config.yaml
n_layer: 20
d_model: 224
n_head: 7
n_kv_head: 7
head_dim: 32
d_mlp: 576
vocab_size: 4096
activation: "swiglu"
norm: "rmsnorm"
norm_place: "pre"
norm_eps: 1e-05
positions: "rope"
rope_base: 5330.0
rope_fraction: 1.0
qk_norm: false
attn_scale: 0.177
bias: "none"
tie_embeddings: false
parallel_block: false
init: "uniform"
init_std_qkv: 0.0201
init_std_o: 0.00318
init_std_up: 0.0201
init_std_down: 0.00198
init_out_by_depth: true
optimizer: "muon_variant"
lr: 0.00617
lr_mult_qkv: 0.4
lr_mult_o: 1.5
beta1: 0.93
lr_head: 0.00712
grad_clip: 0.5
warmup_steps: 200
schedule: "cos"
final_lr_fraction: 0.0
batch_tokens: 32768
seq_len: 512
doc_mask: true
train_tokens: 394500000
steps: 12040
dataset: "wikipedia_en"
MLP neurons of a small language model. Each row is named by its layer, matrix (down: output weights) and neuron, and shows model dimensions 32-127. Each number is 128 + 24 x the weight over its row's rms, rounded and kept within 0 to 255. Numbers have three digits each. A neuron's up and down rows have the sign that makes its largest values positive.
A block is one neuron, or neurons of one layer that tend to fire together. Before each block is what it responds to, as a language model described it from the Wikipedia text at the highest values.

Mid-word stem fragments. Word-internal pieces that need a suffix to finish the word, such as comp-ress-or, sac-ri-fices, con-clus-ion, and La- opening names like Laurie in tables.
L17.down70:177123147123138133038115108142121101149103157128115142147127151177170148132116151088089125126165137149111110104092105138148135140105141114147087153130148145099096113172137107123136146101136167108092105095154117106187140109114151150115131089146139135162145129102118120145136098143145135129
L17.down207:126096128126121204149113145174089139102117100142130121100091124148133153161105149134114141137128091120097137119165155118122161135117113154127117126132111147144063100208096116136115134114113150077123122179105150123120127126119095138112124114168147121109147104117129162163155123136113103106
L17.down372:125076120144138171211132106101108141142138161175120133139146148137145146118131154134117107136127134108142129143136094128117111128147164115148137132119130120104116129217139122107088085099103094108136065126100112099142091124151143140087139146138135042111134126075107130149106151118100119158
L17.down381:133163099118134128074106165110138088162117169088143125144162163169164175116161124154124150119112143105099105109102140127145124103141156141157079123103134094154134154204151132113144121132141108118138174150118139163134108133131119142157107140126111117106109117166103164114102112140159117128

Split-word completions, mostly participles. Final word pieces completing a split word, mostly passive past participles (re-duced, cancell-ed, shipp-ed), plus place names after North (Carolina, Ireland).
L17.down101:128129201135138085110066159143125106107109059138105116131148114133128150108105113162106125120097128119158139134125100131089098091134123111100118123163090123186125154131131111110105129162136079118093138125164142149111132152095124139129087143118112101126086125121133145108136108138104148138
L17.down159:128144136149147123105095112081110104139112145122117144139124161142116157109122140140148103095148129131100131102133107173118149131132123121174099126072146114119105104137120130145121104108160141155133119134155092133115101131126130131101175133144148065135104171136128148142140135055087107124
L17.down450:143136119147119134152097154143097158134121117156119134100135102084147119085115130121148118116148147136122101109084106145133117082108146144104128118149099081171100121086123130140135115090088104091064147135149127099121120107102128127096107144109148147132177161148165152133156092077134147112
L17.down510:140154171149109150115110152070125115073130106128153124077127149129172147102083135128213147136127090128072083139092114123106160116125162093123161127129138121107114098120074114114115140078098110137141072103098083110116099137113119127085076148127133128084126122143099106145154117121158138166

Verb stem completions. Word pieces completing a verb split into sub-word tokens, such as the stem or inflection in depl-oy, dec-ide, resp-ond-ed, recogn-ises.
L11.down186:160120126138130087106120137153070115134114143155129123134084088111137174134097111145126109096121148093113118145105140152141145162130121114132145166154135103142083118096121102161118123144083049068143142154086152110135074093159121150129090138113148204135122139092104119118147140156144138104

Word-initial letter continuation. The word piece right after a lone starting letter, mostly F or H, usually a vowel-plus-r piece: f|ur|long, h|or|se, F|eb|ruary.
L6.down42:114138107134104098087100118158116117087135144139148110126111155139116152138103113162137126113140094161123155125165159137165139165117122101091099107126089123103143155183141097120131145094075092150096159089095140144135128158167139129107128106110172146138131101147141118128119144146106121090
L6.down63:111148142166147106128096127129091150132124146099132118143126086102096141123169111123115124130154122141130161112097131162099138170145196117115191097140154094110134093098108165106110167146102075108116139114118133141102134137168107118151171163105145116152132113144149094076114109094152124161
L6.down108:101159148137073084140148141103129128118117126099144124111184155102100152160144114148091128153132131167167166120124135156139129152112145126103145176105185111129134152142139144147116112131113057131123131143141132081113156107106152095114143139107147094120098140065193114132117120136118135146
L6.down156:141149076102128111102124111138134135121138149098159122110131156120173119137175103146120098127142150143093110157117128130146163175121121106117112126130096115110160152120159157108147182123167115115089121144108123110150113121140140098134172115139120158106127143136117154092080135159091160145
L6.down182:168097116151040138083125114096155148163116147126128122131117157107095132125179144142137094109133171161119081131080118126158148134132099126145115147148153106128110122149081114113134143133125123147105136139103140123104150150147133156132172126080107127139111152140099128158111128116128105113
L6.down188:129158150132132154158112110149110156175093124155101139121122133145147123128142124107132142130128144085078111110169115100121164115159085144126111111111127121122086125110147108126130135114110108140194161122084148146173119169118137153182145148103120094136146136060135096116108152111117132128
L6.down190:144148101106082099229182121114138143123088121132114126110140118104133092141144136162111127134105145117151134122141162102114107163117108093131105143151123141144121115105098130120150145143145134142071068117139113086132151148112103168143102156104110105135107124130097169133149136123126150157
L6.down219:101119174132150125161120118127134144148105120181107114113075161112125135125108186120103142121088117162134098103097113077117100124186099147150100103155084130116112117126149123158105130140128102117139150159108124135137149170120164123090197141128092136095164142137137087132126134067116090101
L6.down250:160157149107118133095128151081144150103154139150088084110134125156061116069146157119107126073132118140170098115098136084162139125144122127138124107160120132139120107054129096126145136105110138107146114122169122117126138177171153095107125150088131140138177128115158130116117150150085137146
L6.down292:135116092115112106122124128104128162107168132115070149136087075137137104052151128111124124073135090149138137156158157162128148126086114077114107069124063098162162149150154114094207122148110098139123099168136118155119089181145108099141118088107089129139145129140122103125126137104133093110
L6.down316:165069155164178114159108118171124106136115116137126151140139115132148088107145159131150133142096121171106120101089130132119154112171128113142148143121117171109099110121135070141104155136135139135106160144147177137111115140120146101098111135106112120106142163154095093132101135110134154139
L6.down363:133067130128111126178116144127111101137117106160106149136158097115115123121128114100115144167147116112116083120150138132084121131081121115112122139111186161102129114116151141106107148134119130153086173125153162148089142081095190112126121076115113155076096146141072161149130127107137108153
L6.down390:100126120091107142134113120135138143152164132159139122166118136123134188074138175142131125108156113155129177128160161144126145112119108177111133140108166051131140097148137102112123147119115116136122127114158133126146106150153107116101109179144117108119160159075154125086129146110152121105
L6.down414:120112077148127091174145158131175114145131089177154082089126149163122164144159104143110130109133100202176092110109104090137106124135105105145137147124123132110163159099135096104141126137110144107112148146094116172140139172129145129111128122153108145114153149098120101111137155122092143100
L6.down492:108175141076091153094082090157116109131101137134116171098103134130069185140124088165131116102099115128086176137152141155144143140122115133098162126161095135103124120093103119086118145127154052156131104138143119124110126130051121119144116124129106092175135164134166175141108124142116136117
L6.down495:163157127137124115086112141151123120120094153131075133083111174117138083092160132114125134090148137143098098089164140103138152128121174119109047119146128159158135137097093131107151117129138131127098094146185150134113137134120093110141129136089098133128101148158075101128077126107100152096

Number-word pieces; "as". Middle pieces of split number words such as th-ir-ty, th-ir-teen, S-ix, Se-ven, plus the conjunction "as", as in "as well as" and "As of".
L6.down17:135120153071105110102144119119161153127138111134120150123106099131133111129165100133174120161111149125142119117158085175146113091135075139142095131142112147114124123141144130116153141117132130106156118071117117125136114115099172177094136118151101184187160112138109168093118133165123147157
L6.down84:128122116108098144146099115150105137100178158116168112151092163078149157135149117083108163139162166113184116152147109108156149129166134119147133143145141133082114089093124131139138141155127171156103120142121132139127166139085113111110127160118119162128078124121177135150115133128112116150
L6.down96:106143168121142108143087131115103160157125137140121131144131125131087108118096092104146164111137134148132103148147132112140114138180110091150163116140143115109105089171146160121134115103141118132151160123142146183121115128136170141141137139092126133128134141123129155145146089108100133115
L6.down105:202122117114074138115131157128139169131153083123116125089132125127149161068120104145098131125165102162069084129111138147119133112174120146125087093152150153094132115105095148135113152159124131132113108128108109150122104110134170167114121137115106109121087102104139119117167142132078140121
L6.down183:121106116151099144114154146111105145134126130137134126095139148113134153161188131111109136139174107133121107121138090105154110130093150136114095148146175129106129136143090077113187095103108124133169135108113134106123167115084108120150154160100131111111172173126139148106118133141138099157
L6.down228:125165128131102097072119111118120124089139149167142133117129123170118151165104143108115147125153179141107148147095125162141115104143153085091128116116111126121145140087152125120070113099100134110125153191098131125126125158131104113091190170127150136126147143112130137146122148111139139118
L6.down239:129129115145131131082097122088114122098134157195100134113127137119121147083093119096151136114106169148131127122143137126172131138116113140142134142143103161130121163099163134137151076118130091096137092131131122147137119128132105088146107123143133116129178158122113130141151144130171120148
L6.down328:135106095130123103131126152147101128144133155158106107124126107138127131113131116107116127159097126128139127122116144138172106140152130143128153150088123125115116128111163129192104076105132113144121099152113043107094107131109129121153120175135164098102159151127128225133143124129103164145
L6.down343:107120176109144154111173146114171137138120111139138156125088108108137112128148144126105127122113107147116091089137132111146131141115152135142120114081129099140124124121133087209125100123118102147128103102160097127131155103143132099157111112136126157151146125089152110121110120092154124107
L6.down386:090089121131124116177127156127120167064137135139132137129113158112103106094126152141126130161094115145132115073140115111149111158134133161154164155154147142129124146126089141132135096088095179104142117116102140140122116115127143093103088124131158169114161120109159123110140093095080109177
L6.down466:138092157125163080116128126155126115145161126156160135146090114138099144085102133119123175154124139115095152123174142138147150130120125099136121137131182142112128175103167128167130174130112112091108154130107062121094118117083100109119144110114132121131134156123109160136141107134122121114
L6.down476:103148075078155116099119141081083149165139136101113139063125082122106139172125119173114120137089131112141155145131126113124148155104142136103109155122130143124133173139086143145136132133142094149105155130110092138123153156168095139157140112131145139123112143139179106153134145120104157115
L6.down521:108119157116121141100135141158134085155133135120155135114106162110117138134178130126125149110182135157125151086143130136149177145170119138147179109105147130143098099134144146152115126085094189122094119111137110114171100111132153187137077104138135140170141098131175076123092091152135115111
L6.down557:108086098114148153196182122120128128115128084122135131112144143126139111115112119130112141195094165115105126153134096099147135106095114149116135101131162150112124130150118142127119164125089155142131132091132174103124166109136175109137096090139155077167138137117172144174144135162095118103
L6.down558:099079147113129109119118130128091166103120113192135069117126134134146125123130119200170115112144090161153116097114128120123144140143131143102120118132144145150090159176140137109144137128143165143167130098159181101114176140175131129189120128149076150173080174100121104147132131115110124103
L6.down572:103165082141139144156123143136134121123108112085121142128145130140109127147131148096137179141166146107137093136093105121128150109155142097132138129093147119126126096142134108118112153098118147157142132138117113171121111129139099140116087120112110185125143121139135100071149120148106112162

Word start before verb. Fires on the word-initial piece "sh" in split nouns (share, shopping, shot, shock), and on "to", modals (can, would, could) or he/she before a verb.
L17.down128:120183069138077075132120149160136113110128158171135121112124148144118119136126122098155084105128123128129136136155133082146144099121109134146084158117136134118137149099118091133113068150153121092129126150122075115117103128095162152136128140123119097109138143127124082147088156160117170131
L17.down194:130127156129154123079073088155126128130117133119115093143140120105177109044115076155102135144191110135132150096126104139157159118128100143121119166117170114119136173091146114133138073119127117134141169126092137137182131095120115134087136140117122104080130096124098184122098178120117099083
L17.down473:140175148101125123203144145139125113141137107134145101133137142161109133081129120167144155136132132154102140120158123123125151149126123125116101158175124134126131132084173122134106129089130155125119140127148114154146128097150142115108167122116124065151131056140148118133143190120132200123
L17.down500:145112096124158084126128154150131141137128118143103134106150134143101091115114169191149122103154126144137115111121169125112124123116159124132142120119171173139143121078122153141144135159141110120080111088127132122142150143127143132098107160126130126137132122135135148116138141154110129131

Verb inflection endings. Final word-piece that completes a split verb, usually an inflection like -ed, -ing, -es (belie|ved, contin|ues, sugg|ested), in narrative prose.
L6.down23:099130101162146134174132105106094147165112144129129134139156147113126127136136111111112125133125150086124116087131116135142078106105088092149131137115177149134139148105176128148108139148098178119181151176125115125113060120113135098161115084121140099122139131100125118138112166119108124123
L6.down55:098098104107148102152075080135129158122149107131107126172137091148149138127105155155120133105129145129121134140162162161135075152115082095112110129123152135138139134089136125144129149128122118152060091148134116153127161108127116141165139112124119076117043118132139099117133132141170123173
L6.down78:145120147146067145128109106149122137137108135155153127127184126137127084132081138134139100152134112129098150109169145079102154141128136102122133126105133133097099123143119124145155143119166185135136141116137116114130083176145075137159091090114144131116154180163151078115126101124107166129
L6.down110:112110074105119113172136134153108117160152144125078145155183150124114125122111137097103142153124154130096142143147139116100147151150117169112109088115129153108100122108096088139137113102129110155095116095114145124119147104118152119145126197134105136171119158130105142175133106136174139143
L6.down140:113104096118090135101134140095127145135093107123118106160135124103095167137144130108151141151134124123105154162130114158118104156109160138116148159122131126132106087166156143132131104116091110107164114156103119101142089125145115100155122105111121122181150157112153164127080136087158123135
L6.down349:111100158133129145132125151115149122137140123144134114157107124127148124112163120121153160129140134114103089108122117143151151125139110126118129133112121137088133171099170125147179113121080117123179133158069094107110105109135134091131130133128116132104157081096076127112075122123133117135
L6.down362:144149127097128100091118135109143120129101173114155097128122120053119112144135169158095108122149120108117107130125103165145106090139127150137149185120152154153105132134109107134145140148150116103118089135070149121180159109127132119139121142149116165113162078158169117152141120122107128110
L6.down387:119150097097117134142093173116131163121124135111145123181156139152082117101140118117116107087077111086132158158091122155131138140127122128125088138114096111119132105079148121158140156097109084111121139163132104150141161115110096118118088122111161170107142142128107125157141166121166132155
L6.down407:126136155097100147163118117149102135149096101099095140136096141124114090151114164116158130077131156151141123165105114143089089138101127155119149141117077094093130156088138119097118155122122101138117175153129120128158122130144152145126070148135093142111115123093088090101143103133085100128
L6.down425:136123123121084092135149158131094129162141118147120120136095096155162169169096150131139100123119130140133105154127154148160078136130139127100121097114152140115117135148180101146095105129145093110159154168106122135167108090106134105157098150130107183105064156121105111142103117089135145093
L6.down429:088153122139110094115144131130166120182131110141132090170129148120152130108145171152134174116128123136145117134115137159115120110139090082131116129127128104124094141135129139100150132117136125145127123147100066149128093149152168099112142132125139153128150136073120112147157150052181141119
L6.down460:134104135128171130176111089112119125163131162109112128099096147089136134142145132138141111138072161145151089173121115119135102148170098130118134152104111153133128141111161094153166085150145152155153115164095088106165111130112110125158147122136107148111162119133103132097140149160113158135
L6.down475:132124136152131125129108145107103147135151097145123141141095152166120090097129120092134110084110118092145117141119053198141120130103126139130143161106103112138129110177157104128115164091135125107138131133160110082072148108130138143113132119153104145147111154122161164144091126114128113140
L6.down480:110115122127138132133146137096091123164158121121143156126097133137126156148091121124122109096132127092175097157123116129102113147152150101120151139120072103137164108103106100110138118137099103114109151098172091099122129145115128130135103125136101136169125121071093142131120133147095131155
L6.down532:108167071111155141126135145127152109108148128137098140160119124127092146141127143164097135154059145122144067120171151120079134161117105106142149164137127099141111145097117139139109130091165152148118088149095115146176138114163102147123119116106176106083141132137131101136098130088128124145
L6.down548:105132173142113152144145085149138135145139120150142148146158150143138123137137156121133127124092109125147063126123115124130144080099122106138103146150156135138135146152167149142067138114160134134150136148122158107095110129136133111118112164117079042128116135124128139130120131143124111118

Coordinating conjunction and. Fires on conjunctions, mostly and or or, that link two verbs or names, as in founded and owns, Hispanic or Latino.
L11.down536:128133164120189142106165143148120136107156116126137141076138135144124130144131106168153125123138141150108114130107164108128098127095156147103161114124136134151124146111115140099133156125128150125095199119114100097145099149128116141129122163145121157090105122130085159108131159144135171157

Coordinators linking paired items. Mostly "and", "or", "&", "/" or ";" joining two parallel terms, as in "Qualification or relegation" or "Danish and foreign"; also mid-word pieces of names like Olm-st-ed, L-ew-is.
L6.down103:146096108164120130142109126097119079153144138103120162147150152123146155155123128138084128091156180139147160136098132157167111136122172099126084129175117130092078114158142152090153144157149105148111113134081137141077123146112106125109144126152118143153093160144145150112117106094149117103
L6.down224:122120156071124171141160137152165114101165154122118145112146095126127157133136110110105139109078104145123117100164111139137132149082109137106174096145122163126141100100135153153129177201129160128111122134181141092093159129116067114149127100108146149150097108125110140125158121130187080154
L6.down242:086134179107108136116122103158159142125100166107145112141109120106115124103133136138141097146117127101108111144141137108128119099137148143137105110152124132143121096157108086127111167139104110169145156096144115113137121116124124156182113141152137138160151128135104133107086173148113137122
L6.down243:132141131157127112110136150157142136179156114159118169143137134067074155121164162147121135128142158126154112138130120097154094145130151124122124158127121119107107133154076148097122152114120129073083123130118112121143150149181098051114170174101124106137133164128109104114134143135107096123
L6.down251:108097160085146124153155126090134117119122134142154149149096139150130117120098082151135096122143098096161149128109134096086116097147173144107119134139146158114158135141102125122110106125166134142200143113156143133139133142113119103139104104141100151203114161094158154112123131165110184152
L6.down260:101136106141200157134142150169116149130145152116123110103102101116125119142104098141111139119150109144130134172096165142140100111156132124114114123127079128122121138084112129120100103149128108131167083112089100110121088147182157111079125119119168139179115179187044107139116103126129118091
L6.down275:130140159138106142141144146145076084110077110125130111120109109140104113115183110114179085176119078122128100106136098151128153145108146097163160129138095112125115118133110112091149116162128133127148136130146112133159079144117149132138105151094107154159139156137127117099162174123162152142
L6.down304:097170115121129080152190107174114118124113126114134147075162168125125094152166145143125135127124158121149109098094139119097136108135125149129095155118108137099147110166122096114133115141152123160149133108146174102137100122082129119120140165155121120128143134112132140131131130135132085132
L6.down322:113145122113060134187111107115111136145101090127099088100109143140126135152095164115157160132113136144127114107123156148140171107138084104104143128113147125125094106157109137136118075144113128137171181107145110127099163115134138143128171132096104128100124102155090152094137117115118111148
L6.down373:120148153165130119162166148126119133097164145150081118099067103134144163103158099147146099088152139146138126172114113123110131129176126114122115158129098115123136116125165168126144147093141132135125157168097145137110137115139157139108108107157100137129098141123093133129115129150150144112
L6.down410:130166103138083085066116141148152105117171097125108124165138130102166115107148149133153149153146138108083102150073145143164101172103138161095133098136141107152129171140125134158128147125127097144098126119097121122095126145095091139120129137097158120154149171125157111145128122151151149089
L6.down438:076099122135083115125146125110155128175170123124157130157168107141129144151142112136128119158154117171160087132097141097112126117101118140127157147125180106121129136106116149095140142161141126118167162180164114110153116144114167161175126127153100094108129141113141079085129137110105088071
L6.down458:157170167146135085135138131154124131141106141150082130118140155114123151153124155165157148127133129154118139113159133144112136122160104176113091114094147146102139145154119134049148074125141132144115089124078138178087148138109121121108130126093137117125142113116117141103122143121142130143
L6.down481:117134144109133112159134098176112154123138117153158154142142092085160093140149112166118123162140137094094157156111152152130111115104179097102114149111091180124118151172099135109103106124097152136117116108147137092120150104149112196127166130155171158100153121121130099157129124127130129168
L6.down493:120105065119139130143100110132111127141150111105140145134161083129151120124125093150133145097145155115115094124140099117115138123114154096104126131155108098125101150095122172113139137072110117117113172100130134125136091115111149109084120135114121154117128133128153117116146097113089135175
L6.down564:081111104132146120195126129148138155096079125112153144140102163133107146144159104106099106122145156099098131137129149091109132140122084115117147104167107118134110150168153097115126123150175130151133143177093041127118120163162116125140148132130128152134108110163127146144129095146143141129

Abbreviation dots and word continuations. Fires on the period in "No." table headers and abbreviations, on "of" after "one/some/two", and on second pieces of capitalized names (V-y-asa, C-ult-ural).
L6.down3:135143150130121143105132130113141142111114161135148099101166132151160070152113125191136133135136142151131145130116134116152135094117143107145133112121164140141128136157151123119120111146152073142092140101113136137163071099124143154110105145138112098082175171166104118115107133155093082144
L6.down43:135134144151144157132179133128102134114130097123107109140110118144098124091143139119125105123135132100149146106120106152116089146126108142119150077105111129126101101183098143173137108133145101151138143141148159139137100152141134149084150146132102047144121142154119123118081157128111113101
L6.down125:112135099102146112120091113134116124136157124158157148136151142153187121117132094147150119127173091130163124143153106126092147113145164136111155119172102178097130147134145133157140073103129149124117113163117122129105122120134128113156149097099138112050173153125109118156109119158104109131
L6.down136:173112090119109121100142133159092117110117126134119166139135092156159151112126125128119117127180151118120133076148140100120121134135163155135126133116100100098112128103132063096135135128164135100153180143168112146141113133120091116124126113089144123126096086101187151137137143137086151147
L6.down158:097112144127168117131110087145105123122154152128148103138119096125102099124089136152131180139173169118092124152134147157121185130100179135125161147132160152141099145157125125164124133118137116168130125172156126138094112107098090115120126153128101137094126126131088105125168179115128124121
L6.down206:147135121119108139081153116114138130132162115102117106126152103116160075140119107127101140141149149113106111145178116084119133100136185147117120130094133125126162141207151168134141091109151125121119161175118114175132121116126115129134107141146121105071100136151143136162133105144146140092
L6.down216:101160083165164124124142139124149117105110172138101132127118108160136113148120145132117127123144114132134126094112075140084130098124154164138084143182124103109110173164100119156141124136139128164127128168113150144155054128109141131154098117151112139140158137107160063082124151120118157100
L6.down249:131107115111110127111112177113129159104137129178150088160140081151123111152108090159148126140164160092130105179073106156139124144093099186100093127103155150078109114164121155110145123090159126080140132096153099113121163115098117146113095131147146140109090099126128118167108105110115142143
L6.down253:124130104119211140095103085111125086148093140130135134093145133139128128119158143103132127056185131127111117113100082100097132099126121163107130112140131167110095137170143160127144124103135121168145101123118122108147131130092122123153143115105147145112137128110119156108148193134090085127
L6.down310:152142142145123149099140145134168099107081155101070105137133111139155134147136111101136080123167086125151135145149130157082150124114157121161051087139120152153121129149146123136158119123126148102148174121117162116123103148094130142107155144106159096140139125128102122090142134136107093085
L6.down315:148157157148144129096158116099180115101132191150131131109162118111117091113141124147119103125158140132172091131104131092153125100112163158093142137164147061117178123131121118124137136087132151122111155122165112126143107144125136106087131126093116115144144135106105094136158149078123132167
L6.down374:140166151161140104129140162092076141141120112114104125116084152151150112117113120152124138106136117113144135143123118112079126139114131083144153093125128108092117146162134114114111115101162163138112143162121143126115116155074143072090147162181173136174068137128157107129117114119124126120
L6.down443:156117079104132117127146137077125112114114146117134160133157155151104149157158162116131113147132114079112115119165151094146141111148137109141117093086105101129152130110129122110163130099158130144112163089122121106137071105141139108126152122136131131186107054175154172136139134117134112111
L6.down449:128150099110160099129127129177120133129097137117160113135128139083142130168133114100136107124074139141118129126138184149149151125126138094137171139099082139117124091120143121143151127100114143143108128083130145120152120083123129090118103112110109111146123117076113083180121162138067180074
L6.down483:130136185127154096117117120142078177142119139124120154095136079116127107069177107165149134100165164124101129121121156136111119132139114132167145133170143136124140162136107135144125108174125162108104092130106080151156136136129141119096132127144082162139097133129114099161144095100112087124
L6.down533:092192118129147138084143127134145156094150099106120137179108129154099152091146158089129150135135140108094182136153131140192123116118096136148120115156148133096095089133142118137155203123114117132178155116156131116106135089145109121108109121167130138105149138112141188152143123117147110111

Clause-opening conjunctions. Subordinating words and commas that start a new clause, strongest on the end of although, while, because, though; also that, as, when.
L11.down106:119119138103140129154131147139108106109138091110117143127171183152153095125183147129152143139106114171129127131137126106134135156122127116131147120181104097103141129062167115123129132131093127130099124098131143132156105097126110142179119109145125162162145114115157130192150134117131145130

Before an upcoming number. Words and separators right before a number is expected, such as "of" in "at the age of" and "a score of", "about", "more than", table pipes.
L17.down29:151177129127130118109124101145144102131108096103144101095162156092104145070123165119098128079113135098118117132134141184146105136126053118101114138161153114170135106107143145128127141146130127122093116127133154106145149139111119135086134078113102165117123141158139092123143107128151098170
L17.down213:173117179152140144160145118139104141147124114172112142120117105120077119094150119129114092104122144141081144133133114124162090132135124124134115114098075121157129144052115117119123123123073113092105112140156109144105099107104155109120120125147134156154144128112114141105137149088144123139
L17.down326:167111155109102133205150122102139149169125171131133118120154117126162179145110104092131080116114154145134101137157156127101121125134102131108098162148134106142100126046111120111100142121073102107121147134091134133128130156105111134140124108118142102130146114128110118115171097142135127105
L17.down402:161144145140158126111110140122133158086110094137111118083125094132108122089141077144119156109130113102142169129117121127134081115143129146147126169127167186123137120088135173151104141142163128120137120140149117137157129156071164107148135122142094114189171156136109129150147138149137123153